Weights of a small transformer language model: width 256, MLP 704 SwiGLU.
MLP neurons of a small language model. Each row is named by its layer, matrix (down: output weights) and neuron, and shows model dimensions 0-255. Each number is 128 + 24 x the weight over its row's rms, rounded and kept within 0 to 255. Numbers have three digits each. A neuron's up and down rows have the sign that makes its largest values positive.
Before each neuron's rows, "fires before" lists the tokens most often just after its 100 highest values on Wikipedia text that the model never trained on.

fires before: "s", "on"
L2.down605:183138099117141132152144117127156136144122112096127122148178103119105134140158117143087160132126113138142154132104152105131136107100121114094087112111130136139139101082128145152194142117166102114155132146123120136160134159092103100120105158095109134133092126091117145118128120157136125131136163134143113139147150158160066153162128118149137138128112163128127108133076145139114155152081145152155135149095098105130121132145113127127099183124117111110187156113168153152155140174114102125115122140131182136113142126127154100097116107098153113138137106100143128085099169128127068137076111136093126097134134078134118112140150130157099150127111175118100116133170099090137118152093104106118161150130088111132138136139110177124067131158156152150172109105123174153132116137119119

fires before: "s", " P", " U"
L2.down370:148144140105098170156164120117148171120101143103119120134122152117125123118111161093098135135117139149120096126146162117100117127141112103099147083149096125133153105135151114144144112142169150171122162139136123115176136159130108148080162113086136094134148130121155141135146157116137118125126144167113124132140094119131125117108124127146155119103140172130178138116106131081105133140123111172093142148144071105155104099062149107113161169126153104185127152155146114168155154159162127148097074141160096158128142110119129153104185112123156160123131159145164126096135150142138153147097107143108094131121147174152122116121176064149128096134167157087137118120153172129143132157109153107158123138132081153112122131146126134134142105115116098158103103129119136138160117176112113

fires before: " |", "=", "%", ")", ",", " sq"
L2.down446:164072152105169133095124176110107109131135126175106127121176091111143100150139110147116163106134147145108102143131123084128179120120155171169140134115159139115134122097115139199133101162102150157110102111127095154157158166137103095090133110126151147145109119139106102113111175109151087096098146139136111084114089128165142115135128148137108156103098125112122135167111114155126134142143118121116114155143128169133086128131109152121118127143115119118121156136140141132097120127111175087169098105141147141106112101120151125118157168153116115160119149187092144155100100136089130138103112131107123129128127136119131105150097100126112109122095192112091147084126075153143094115109113115113091136176142128136093129145103112131150149124113141119130167069135162165117108123136130

fires before: "\n", "  ", " 2", " 6", ")"
L6.down649:129153171095136125097074132108129156070110146131108100130100118121135131133136080138103125160098159133124094104089145096092162077120113126130129141117152143175147126097132135182101132135083115117091087157120147146164145100119108170108039133140157095143095138148137111129088105154112144142117133129130122126121128143173123138133133115147155101131107115106111137122144161115128117187168103122139166150141151133162120146120141134090146114157120104142078136155125141143110124112115192122116139149145146134114114098115150142103112103155136142133110137122148105115093075133093133171129118124092121159119111164134110143115117145169141101119097149120128125169133076082126147143156142106131108158090149164130105121114119126127156088118117134136144186151124137162091158151099128

fires before: "="
L6.down289:122129155115152162145117114140114114000134148135079144139131122123169129136153106120109099145136100123162104143105133144122170119154127116107099149127117121122154124127133128130153141118116123119127130123076104130112104100136116158124100142160150125139147139123118060150090112162130120157153152101148095108168112151127102156138171102138172123108154126155228113147125129141132129097117134088152116124151139137128125124093146136153130080170096159118110138122127138123153158116142129158103099119141175112095152132124152105083119130151123155135116164148118126138142115191113163113156126084141111107133109129117174137136123130125140172183122130119134122152087056105146122137124106118132122133136126127139101091149153134152136129111137107156113105130156123099133156158114149

fires before: ",", ".", " is", " and"
L8.down615:148054127123149137077106138113156138119117141113083107136108145116134144135148121128125150141131099128164105137179124102142147100074118091157103120154171116100128138092146165134123133128128154169096112175146121103171132150108109153115100137131082071128142127159103125139159133127118139119144102128124123122119124114121138108125101134093078107089127143145141111124137132152115118086113157110110137069130117125186147086135138125116149162156120144123081117174158142128139117144111099101155143127132132157135072098153117129158079126149137114119103100160139114123141147110148092175170129120120148162110108120107101159151115096117109106143119071116100132150136070089109140087146099120127136129135091128128160132122099062128161154136116122142136150079135104142084110119147116

fires before: "|", " 2", " 1"
L8.down481:152121103138148127129113114135128167231150123103153162135095119135129140170101120104138132088146195156156101180163118168113114087113124091139118148140131106140118138134110140139083135151145143122129142094152136139130106156115143086125107134157167130152170097105119112133119126122079154143138115099112113146113109162139123120122077122105138126102144128139127054088059132139130127122115119115112112132143172109125139149121161150122128155141107112107137128124088091094131126126130180129137169123121146130159146126132157135138093117168107134076173147100165114115161147142113125090146123145127107164140089116152114124092160130123109132087167114116087124156121129107155108105117110126144142137140119163132156122124079111118145108127090135102116094094136125106142145182147158

fires before: " |", "\n", " (", " by", ":"
L7.down367:125135140109092108114135157097121146126090119099101099140153141134132144130129118128136139114137163099088121115108139114098143141124183107138106115150154079163098113156160149134138192136108144095172131090148113116082142143161124116142138084148122132157139114078129147134078109146084106119118089111075123111141122199148138111171116129126136098129144133087078150098139119167128135137137097128153133149101111147131131132091154153129126127117073148154159108163146134167144108151146106069099084138123091155118148117150102150159141150105114125131155127148126160107118160143150122162147069128161137100137118111128115137161128097122106138115112129130083141156145182096142080127161166114159154155133111143123134124142140105122131137145118142105146141108146163147076142158158155

fires before: ",", " to", ".", " in", " of"
L8.down258:133151155140170114153148136095120133148146133146110130101088114071141139066136123119134163122126135131081153099127151150143075096122133122092097151161165102139108119189155140117142122130094120153186103151103132143135166171118142101118147161129126112127101157116107177164163116110152133155131102155119120142143149120136115094103078113141138165136106126119123132137146120140091079126149156121121106136187120090163144126132167135153124132094133141095139130105137149112135112081130118138131111121102120098121126082096141138141135152125146150170136142185148158120151116124134122111150080142163153149117137148102101118146114132163106146103174111145115131167097095131096169105139122163136143118140143145149143121186157126145141145151140187177132150148110129132170100120102102

fires before: "s", "ed", " the", "es", "d", " to"
L8.down159:127176127120116124139152101156158087111160141086099081142112136150126196133146115143119132118094114095176145101133130128141102132107111174116140125123141140123120140129111125127109130140159108134102108205125111118138113130163136114096170156126103141127103115152129108106147159113122110111123130159134115091109161143104106109130102133144134148093138131152088125169127129059161106134107106119070153163111155142117085139168123163141105162145101108121142152127111092127067108133107121122090143159095130124137151137067148111133145159124151130138094146124136164163119139099124113107132170108169105098093121102152175150146135129132155126144149099144168075150133085163153144109133124112120117148126128104128139168097187145081128119123128135136124119109162177124141101137137151

fires before: "s", " Brown"
L3.down590:154104121131151124167125128122131178119076118131097107129100163116163164133155125137118134122126110161155130127074162139111098143124133178111162161126113132151152173141111112120121075188175125131128141180130164115145144102128171121112125133172084131137101136170150129124167122139120127086128131158134155120123118083110133079145111133137083124164106104175168073116117175066128113113122141158147132144132109143109115135059120131102113131110092113128157123114117146167147157097124098113167156133123128122146135093129104108122097133113113138128152129122127147083151092125131118089153104130105119151142132141171117086141132119084113134159137094149123126102119101138151102091109116114092126171119116136119177147106090129154121153126101156147148138079123110132114114120098133

fires before: "=", "1"
L3.down394:137136098140127115130126134181158116171152098093111129125154143143174117132152104111117125143168141124145173126151138092104140132148129056093141125104131090123092090117127111129142083180144140144165084139119087132145167146140137111137093129144147111105123160116118111126159124177144170155095110130128109137102143132141095110138154129130153145137105068107126123123133157147143110106111124141139126130129115123107109162113093159134169154150135128150124110125138110116126149116135104122091095097134146133121150122094127135134117125103126177148152165115112111081105118105172153122100107166111110121091134152104149170143086147100133140151119139148111129116139120131108125121135109161146095086156157129146188139159082167181172112153054102140110106107141167118149175132135169

fires before: "\n\n", "\n", ";", " |", " The"
L7.down52:133159118133103085158138116117111117078146105152139135123113128146137096101095128143099130148140142117139131133142088157153106190129148184102105128133149158148165129131134125102158131122145119158140123216126144122194119098154075114138141149143158124102097147132121156116145118226137122141128134128098117062148136122109104137083105150130107091117117142104119144091153129131106166172165168125152152120106142134129124112111134108110143147088134115145181116135167129129123100119093165160095158138158131119107121136118154137125102158098156098150109143111110124103115104160140113119124145134146124169129118128111108143124131149130144103163111112137116117115105029133101112142110128147147124104140109114091130117142119090113082132112146129123135123141153124125131152087150154

fires before: "=", "\n", "\n\n"
L2.down268:116133151130160089102127127096124123149183186118151099110131104142124137158097128136132136126127064136098148133128121123112202134118125174103168072127147124126145128125106120134110161156085176123134158102146110136149145134144169141162155121131120128123109125117132104123151123167120152111099086129115131125155146073143137109152113125143147132128117107122131175139118104119100140154159147087130135134082136108158093109072152127121062124101114119124131126122114163123063111125091132112148131145133121141137126173101120104126131085108154097145082124102161122106152157148104121156154163115106118110098136121088142193103140123115116113137103107123130108127192121082119118119149159128165154179147146161107121125078137131145117127146136136156147131119143085142155108148106151

fires before: "="
L3.down602:138109140098111105129148099143165130000110131155106106110130140149140127113131110125110104101152067142115098158119131112142112104164133082145139129115157121124145123143133143114170131139110136136098130145131123134114118142125123134121126167160104148118126127123115082126121117170135133124127163111119128123143112117165137117117142132126132110116134123139177119109128152127129117131128122103150134149173149110104121140101153101136117089129134123142117138141108138148142162105183151153137081103147119129120100158114140114121106136187151123101128112129116107114130129129130122124157165097095134108094103140088145150134136132100127147137148125112139131148087027141120138147118145131116109097121137131128140087133138101121128109114149109155124132146147138128105160129118127

fires before: "=", " =", " of", " statistics", "\n"
L6.down598:111127125097131130180120146115129101119141143103095110146111139135086132119183096146064117126118101164147143120094147135147156120108142097121097153129130112148106125138148162151158186121169127087118115115125127126105156093100107094127158136138126100142150146154113149160150136117131115136157132135151082138135177156061108134165135160108101114106155183126092126078153140135138087120126166153118093156144114152160092123135095153117110158185109090146122120122132122106122155184105118092127105095149148140124124136145125135133105116106125111129106119159140107097118120137120150143086143111165133128189158105134124128110134070108129137139106149106188126147111158128161121133135143114145159124126108088117097092110136092149111110144151107130157086134131103149166184119144140

fires before: "="
L6.down536:154159113100143130110178125128139169024129150109123139103123116152137122128140136075149153126122106127148082133095142067130149129149100101134161097115131140131117093144142141130117145140101136124102129133168103149145135154160140129107102146139135121123077105092110116150128108135108102086107126138136178116123109149143202105143180156110118093122148131129155108154096113098107163139135117141159136147119115130183098118109161104175138149134106147110146166143089124117122133120146137145128164139146103113145173156154095103094116123067116171152099137160136171132157121135152091140111129121106179102124109129125167154149105099131105140137150120161141142127147118106142150129085125131127131138126127063125145159099161168127103139101132127148137120098168116131119107116117130

fires before: "=", "The", "He", "In"
L2.down533:106145094129095100145150096108114161065143147089148107100129168144132121076154092098143160113142065112142118154148106123136163079166098108156098176127126159151100137102108119150108137138131124113093136152141127137152098138123107114128106131147142129190085125169125148139131083121129139160140117107092131125144139130164128151133111127147136127160118131105131190132114114135146123162142148133143154119128171093088105119132140119146160125133155164121142137135118094134124093074150140137105152145165126168130164145122143155118126103157101129112121126130146136153131179112135102152130120122149146159135143124110109137125141108143149125134095094142178130129160049124104152139084181155080129136139127169093134166159157097160141122122142151155092121151128142101154162147104113

fires before: ",", ".", " he", "–", " and"
L3.down233:158149135129091114088106116107111166110120117127125141140140126106097115121131137082090125121126127141153167076143146144096102130138180141096129145126165107142122132139078130134126119128122158139132124133113100118144150116117159113136193164153141116174173110137110116152136098137167174107158117128101149119148145115132147155091121105144089139164122127149131136130099116105115146140126168136116100109139126132147130110141146122096122151141089161114163145100124116125112127095118107119126141133061106130137144115157100119161107154179089172194072116128128151140157138108145135168165145120064136070114151127106105128156119144127074133152115116125117170173153120100111176106085118147121107112137135129119123116127129119107177131143164166126171139148102079133111184130114116

fires before: "=", "|"
L3.down568:086113136101128150088145102148126120180133119142133121130095117148171130147098116120125098125167060082146189102107150132089144114130119124139137096114062129136142137137122142128134162137131110106129143134120138110128175159144125105131114102138129083193108144157139119106147095145146115139138120138128087154154149150131134182119129115116156110115136157092188141168148120127160118140141112139128149086100130142124110094103123121118124114109088097089115095122140141092124119119106133175146104189155114150093146094115169068147151148145119149142149141133126127082115146142126142086161106106134141100119105128107101188162105132175117106146139151122169126095147126142120121123081111118124149143135136134102107092117136133123131123101117126117172123075148158102085157117114112

fires before: "=", "\n\n", "-"
L2.down18:142113119159087116118142131134147139180133128124124115135118126135151111124122075091143081093086186164124151117137141085118162095149118054117085092117122115121155140121079140153101091174140131086133097133122139108149158125128182092123137136143151101154137159119138163097128103124175107140130144150142138141151111134113151159146130100135130108166122107132137131091135090125158106130099096145102122110109111129175136106111089091137146122158099148117141152112166161125136123148137114103089135135107120117127183146114099141104140127116135099126142115123120146096107143107132092147114148152143104136102132131076124132150159143110105155145143173129104141132171099127101159118129090117142150133095119124123116099122140075133170126155177170146176120089131115171134158174138170

fires before: " of", " in", ",", " to", ".", " from"
L8.down444:131085143183128121148180105121101078107137150110142125135141163146116107116123179155131119156143168093161161100144139166150143122122138171168122115115112132151151141110179105100154123103102148123142150140174127115148119093144119121094124083083136144086151163148114127142133131143137136156136116087133144153111169155156156183070132164157105121153188164144089131125135107150121109136116126153109121146141139081144168139125127109130115093161113109138172119090166081160133115150130149143136108157103139142141142138134127096131122125120109114113090140132168130114189154171103138120123103171160166108089178132104119135135119139133167130073125148103093143085109117132123131118115121147128111087082092137109104121138121117118126124134116121144093155124132124105131146138115106

fires before: "=", "\n\n", "\n", ")"
L8.down513:130117118135094092154152124142141153080107147141129085132133126177110120112137111133141135092117140095085134133146146149150166153110118096159109125138151121124115111092129102092109077099167122131104082131138130131162113167101113113150112136122123118121168144109123100135148132120121117153127118118129149139128135129134113142128124116137189163172141108103030095127126142102162136136128133169140121092147110106087141114135115154126080171134125119116103089097162113151130129121130094071116106116145126122143122130110083115148110140139144156094088111106115128126137134119154120168159064110097142184143133101115104128127103162148072102144108138082137136174174145162108120143111106097153163092163113115119137130131104140136139089131130129146122142059175132121131124137092121

fires before: "s"
L2.down543:143136162137090103125105164118145148134095114127130127129092146172147155126128135145133113127108125109157122150128145100135125111094112120109104136119113105115135123086186121119157115130129156113134117125117120121152129147155114164143158141089119150131133112134125130095120116162129164167122137150118125146142164106158128093184110151104142121178110088115136080155131148093146167084122144142134122155146139149119200131100139182145160133129155153143147113125118118151148104115122120156115203124150113153093162095127104102179131122130137124112087146124160105098127141102095133095105138157122094141114126162125134155128121111154160158136126168127120125128114103153153148127163093113068181143126141137121152169131097149102084089154149132081134139101094099110101157150121208

fires before: "\n", "\n\n", ")", ".", ","
L6.down349:100125128144122114101152089122092109079130146144088080139167109084091101107116166126106135123148123093151155163122126104163143172122139169154116113113169132155115144148154116157144151121130103143159138158108108114184115146141120152134104191166205122140105120141115116140120133154163096118110116090102132120142126114126151135101135116097105129149109158093152131110098146177145140135132133102129140170159149127114123108116129121139128149146076131115122126129106098121124154132123119118104131180090108123168083158143141085149138122157123122131139138145092124124167125133110113142097124113093137154106146143113115141155132117088125158095068151120161119167120085096100127106187157125137083074132144107151127129072113097098130109137113093098140153115110151129139097151136130

fires before: " a", " an", " the"
L7.down428:106149141133146120136154109124111113170130183091113060133079126083153152121147097143107119152103078103141187124141127131111145104150172126104120159179117164150110113100135151099132130128135117148130167139133135138140101125113138144143140167111126132110127131138134088142169144150132176105097099122115125100141125136115108138097099129117135082197124120131094094073125130126130116128167095137111107122169104090123122131145156154125117133167172066117136180149138116114112101124129142106151166161146162127113163129146114099095140129139127108099150154133109182162098145148125120089148181091119121171143172091124129125129174131127107143126113145158154105151156100106119174140126169113123101145112125125103162135108133108126100158154106144133106098137114146126140115117110138

fires before: "=", " =", " and", "\n", " statistics"
L7.down218:121142133128143119142120143152145121118109149107154131131105179118137123146121111130104098202187121101098135134132142087165170141188117126113121139105125083152129132147131101126117125102094138078150099110140149084106138128155120152138118109138146091139151173193088091116108151151148147135156126138133135120094145102130129106170102114107133103141156120145087103116144136163130120144104137101164121162097110145133173146122097126138125135133091114077147110098112151118112146114121148131105112087128127142109110170147139110145060167149116111127168134144131147140134153120114113132125111103125123171107158075110157133136121087103089093163158119107091140160157145120146078100145140131121119114097146102101113110139098131116128142139116119128192164104117130168099142177093115

fires before: "\n\n", "\n", ",", ".", " The", " ("
L2.down227:091127110117127132134104164111139101090099133102082154093162128095128118088091130132137130130133134145111156130131091138159138168155104182140148129103105114172114171127137136139135133156105073147141124112144140118129140161141129127129079136171137101174148188144148095137138132153150153131160066096122068126147115141164121129135121098138158129097168151111120158102127128130126114144125103109092147123113143120080145129096151118125106150119117143088168143130106138124082160101136150092128127116151114130105106110078085120125135142119136088127142097108086088112134153102108116117128115143168147158164159135141114108127097150147120147130126121141192112117165144122097139098107114146114152118141101128143115105143144077137118106114150069138143166175122128105079162121170104

fires before: " |"
L8.down15:086149136178122127137114118119116123087082111158120101139120147114099155116119105122133126151133116145154164164109145137057155166084177097134146155137114097076183120156127099128118099131175134122152147140170162135159135126091123113170095165113106181097169131119171103131177123174109113139103124108107147114125164116051135112118094103142088108119126131112155099122131147121161127121156132088141112113137156077156092111117145106103131131137087155123172133125130107121146160071084142125103148149119144157149093127118087114113163148140121125098122092138146151105161116137123145129165139124121158119107129147181136114135120146104146133099119122150132101156127089132151106140151141105119147147138132100082144147117101131105120103121120117124130159144137121157139123122115154

fires before: ":", "\n", " |", "."
L8.down220:106126165091104152116094140171132158244130105118109098096088162103101140153137145097119145084109123144084122122120090130128157122121163115137143114141171137153113147116104148119130171152079138071145108121124127172094123143157122172112163109091158106142150131133089101149119106139146131161094111102134149121127142111132148128134105134097164126132128139119107167110131176140046142149150123102121102141075120138120136134132129137151141133120083150149129088126111108155123130135113184130174137113138141139124084144105119113123121124146130114134140100137126118130123062130136150145138081106114088152111136136170157096143137127096161155124100113156137138148174146146148148116139114119117141116137122121145134162150131123138130156148098134153106091116120131157113170140145115

fires before: "\n", "\n\n"
L6.down240:139143086103136084124125167129113133025157169099131125137107141147186112151155153143123123104118147163104107096141122143088166120102134104111137123106140120142125130125079120128119138138091120102105105140139117139167140096116121134150129151170149107112077152125114106151116108145072141086084119137127171147095156133133146158109135133155148094142150143135133124117077157125163109141108133159114099110128140128130105125155139117145129151165089126138162090133159132174086107122127104104112099133149120138093118141107171187116120148158116146117146133099120154115160081140134123097110122095165182158117138124110126117090150097137097104123127155152135149109120092126142115123083143136154110147131135128089129122117128064135151107155137132125141111112077142125127122188149131

fires before: "="
L2.down66:151105104143107121111145141133105130178139149142103173139117119159141131141108080121119141109089091106182124144154187135152104119095123121110125091109136123160173127140138154075158111098119098186106126138142160106116133113094153139081191103126129148146115114116126150105136105141142126106128152161137115123155131119163111129147098105123138083095093154093165118107130116120107113149109107137117110139145117111120130141106167129150136097118122129173112143134154129126119080092133077132100160149143108101104146169109114141079107145159108128163121116137124088134157098102151144107159143154096105072081124104126120159119114113126147096152124164124080127120147079141088123128108106138137179166121132131153156142120177093090115131126140127134151112091155107134096169124112128

fires before: ",", ".", "\n", " and", " is", " in"
L3.down115:119127108142159111121131076136172155241127125105117135112174092121102154115079127085086102123138158134110142118182111120131136128143138154125105142093113099120135142134131095135157132088060115145133116126127138160104101100143126122170108127105135104136109110134151140120137157118103115109189141127140138169160168128101163149129160133157119127127135134104105154140111165122151121119115146125102108123152137099129160132061124135106134144118134142079113109087106151096137135104150168125144111107137116106100117130140125110101117132092153122147116138113127115120179136115111133102150117097151125090135107108150117155161141164120105134116132114072166102109127120102144147112159130095115155123152110085095128121108146120110130120118113142164119154086177088110104131183105164

fires before: "\n", "\n\n", " 0", " |"
L8.down644:124139157099124109133124125148077099042140158090139133160143128151126102130129117158157120112137127131137140159130142125144117154150146100134118136091131082147120132150123125138137091111114136111101108145153158128113111112105113148095121166079118141125157184104150131154178116096114098148124104115121111176114107144101153103120129119106116137108147087139112099132128118073149105146120140105112147106144186107136138105145135124153150185114110125135127148112119133135122082143151137124114133121130125124179121105090128096113128128098135143177109114131151095141151136170155149139139080138165146113166135111068152152081130143131146144160108110117147183154161093141122113125169110138111142126114090101122102140152178149147111053130126152164168086076123120139109148131125157

fires before: ":", " |", "s"
L8.down651:106139111135129109186145134159128098123124150158101124151147154132151126130161146140141174106152101088120114120178108140149134144085141107153157157134120126137089109130115143166117124109126135120153105103150095138141122151138119091104165131116129116104134105150128130145138122098120143103112126132138128105098120052132133106140097130142169122161114132145168136135090171112133116140179152154114162103117128179110168108147127140141093137108107184112102111096097183112119093105133115132120133189127109159163094151126107136148137116138083147120113128163152109103122124163162150130167108143168114124114113127122159146132123126096120171106084107134081155125117108109219113134182120107172149110104116127171128129118103152150110128106132151102143116122078111101122173119134133

fires before: "=", "|"
L3.down488:083121098128132111182142154156146115195150078079146139103106162152172165131067108083151137195078151152113121124134141146135147127124118108116130155115146160166183143100102145108129129096107143140100155139142141147114139146153141095102117108117128122134148113181134130162168143144144125124138121174114112138119175107133104145137139154140161133138181139163175120157158103112125134144136103100098129087136138143144171128135079142155117152121156094143112135122127147122122157141111146176139110128139113144081122137161148112138123107170115098115108169095118128106169129150112144070126128113098134167146137105137090129135117137140141123143142133148171127157123107119142084155110113166112168169123136163115090120132130113136151135132128116129177118135120104121107151116099140

fires before: " in", ")", " –", " to"
L8.down634:166135137093176132150135155146141121186167165098137111154118106130139130153112124141111130148143171103139123130163135132156175133089156087083109121132165124130147135128171065155145141103131130146152102090138146123145095149168102120147121139067140140109137157125158157131090120116078176127121086132152135160154097157093100135090135134152067116190113143154163152126104137123139144154091115120111110122098142167095117111123111159134120121109128085090144142122126141096136125105128121114146133119166119115123120113145127116120158151153132164110138152175125142089151147166140099081130091140125170131103154118154112125143100148118151135103127105135121126107156142112160137133142081102083191110121126104125155125160132130125153128130108115159135158096130088099142108155128145

fires before: "\n", "ist", "\n\n", " and", " (", ")"
L8.down470:109089134127130130114137122116114084166131124113127143136140105079103154126140104121117138109184096137118114158092142116085106105114150187167091110100121105138099140126081060151117094114105144171129170145128122118121152172101118114153142193151089133141149100138108109137115149156117126134145137113134113137136113163117121125087170100150140150140124144113120119166115163132139157129109130140157127144159110128186148138136127137117133132161155123109123139110160138142119128163121117112112153160107138102114110102129178117089156112101123114154111067096126119136103209112135130136101114161103110192127132128148147108124093133109145168172130127082143153130180117133092143097186128138135142122150120161133094096116126125140141123101134099087175128097127147138109143120120105

fires before: " to", " as", " in", " from", " for", " by"
L8.down283:136134113140130149130128138121134159085111131121132122119155136126105105120118124135141133159171105139156150073167092099122118169104036121131157145108116111144122107123121106069090142095131146133120127083157131134150085116171175122184118134160102116147161172134148138128121154163113157149120116131155152109117110154121135143137155145119130081125115112117103170134129180144150125153130147160094107114138159113099149092160111121119120102167123099147100098120178113181138117115111128113168115108140133125118088111150110144119093183159084106147136133115166148152119148134079146133165150122142155139122112086141127123139126162142134106165133158091134151135145179151104106118142154161120118115142140107144098097146118167150092122122144111148127134161183125132130126172126159

fires before: "|"
L8.down61:123122103145145124125080121115126195207176094145131160113138166091129136132110126098170115130144167109130189129143118104111109090129127101115128111116103141134110124111069141139101147126115173112099122138135126062132131113082118139129092146099099133174156177130117096122122124130091148125117131075123138138100086159159136152106136159105143105116126106072151142120150120165109094115154138141099120127151132121104121120147098102153123141107109152146116137101167139130163096170144135109152141129163192134157127134134160129078116148146106102117141133077116104142169116102138132122115136132118122127146143120099169120112132108131140146138124154137142094137089150139135145101130124086121166104152157099152171122074111087149113116102131124125092134086145142097135130140117120

fires before: ",", "\n\n", " The"
L3.down533:143134131147128102128153157138138157123096111120154121151154097133142105131138117115119088089129113119126142103142123170143189105146136189131135141080115138133131147178108153141116147127144122115154108157143167123141105126137108123112117166166133145142092132119115122103104148183116125122099147136128116144135144101140121166094133082111118123126139125120064094160083120176094130162176178159119136104129169099121091111180120110114144127119123138117148110121194120167093142102136113158113191116177094121102123155132131154155158115161113122155161160109139108130083118118112119096140144106143163109110123144137126125127147124121134116130077116142150133141128048144081108124089138133097139112160132132139096087129146085108143080084151115144126141137153142129098105133132139

fires before: "y", "′", "ist", "ical", " Prime"
L8.down305:134118114146140126165105142143142126128133118165091119140130127129157156133143093090119117113167098149107145100137147115101109158142108092120116136111100103154135139122102082114081091147146094110134140101128104127128138130151124176149142097100112142120088100131106162138131171107133129131131114130062097147124145142108137122154099134129161087171122102136190129105114110156113119119106142130168164143132104084110092121112161133120152088156094147141135131155146159137138140110123095128138153132151131123109090161163123133098133132111087096093119169114129109135151122161150145110136126102083149092157151101124117112090139158142119143123148152098128182187136129147161148131103146150087125180157104117120084189093064124122117148112127106168137129132153107153149133146181093

fires before: "\n", "\n\n", " he", " the"
L6.down691:161132130119144147138086121146138123037143126139100111087085125102131111116130122160094114126176129113115109080142139137103116160142131118129134153131115136161123134156121168100153182154123133161123127144123131102130110125086158164106110120207159103138119123125120118124135148147088130142104122120114142120127134064125136144170105122176168145144107137084125092165142122077116144097178164125181121123116131115111156148103135142128138122142115181161137106103155103084081141087119153098112164106145113138110154141133120111111153148110102131141126107100128120103150117144160127093106133130198157121165128140130122130145100135094124139132147113140111117119115105161133147124128123132135123126170115145131107171104119067092143092090132120134152106113092139137112144164088134

fires before: "="
L6.down263:131118118110107109116161086135145131000141108149122077120141139138145133136143121146103122111156086152105088129130116114118088129147137080137157115122177131123132125126118122135150107143091115130096114160153105125124109149114109105117117156155109126116090126130124121124122115163137181132119136131118130118140104130152119110113140129126124109132131102101185123120111139126133136121138145129127119157151125112106140120096156091136124108132155131147124124110143145144138139106173156141149105128154114163100095172113133120147113145165144126090115140109127120113122141105147108144140151140124132138101121127087134131114139115116125107136145127111098140151116032138121124117117155129108100098123124127133141114126148094128113115105142132139139155146164148110109141100130117

fires before: " as", " for", " in", "ed", " to"
L7.down3:129116124106122118169131171114165108197144119118126111133118146129108131113177112114105138111136092129095141100087095111106136192131140106122127174152083118125132097130084145108144171100157138121120103106123160144119133152145125119141163137146127096083152117148126158136126107137111163131114123137132091131157148135181107147110114127136140119145122151148194127153128143147163131135094152156142153097135131132124170114156126154143147122168123127100108112137169100127156156134161128094109161091100141153104120141117128097122139140180109124141125111137059142139162114126115170106161148129141176093116143097144165097119172171132142113139123137162146118104134171092147123082134148136199106123150105128107112116150110161132080151135150153099130144180154126125138148136124165

fires before: "="
L2.down79:125119130115119129102133158134168123009136123131112121115139147122141121081123101125090133121172093118143134169092114095143132079179125111114119129107160112144122126149091130114143126127106168121088130156117136144084166111152106163106091150151103134134167127102135127160126115150136162134132137130111140151139089121147122121129124137118110145111159114103167140130112133125145109128164110129125125158092140126118104107113152130120115077151125124112134125168111114096175125135148145132102129128156135152183086181124140080126137127175122139127114129140117140120170165129156115136117166110134166116129118147095156165114158120106180104121091154129147152165112103098115170095101114121113047115124116147130155100159137118109110142129146107152150139124095105107097184135138095

fires before: ".", ",", " in"
L3.down679:122128094129135159143095092113113161108140127150113120125140118130164101135153124171163175088121131152121142111176111118133150125123146110133101162151136122104117147127107126118147134112147132169137127151123116148111127172159150075172086125116124105102159087158146112138155144099145124134151124136115165112163114130100142120092120154121149181178076113162157147151102143128129121086133110099135132137156130141151114095074190116149126093162166147111124082117106153143134133091120116141106164113111109101144117105116106127179071129122109110182129129145118124116186123090124084108105147136094128105088131153114151151161098091114097090108106124114137103108107107130150157100127133135150108134139140121101115144122128107124123136170129147158122162065137090158105135142081113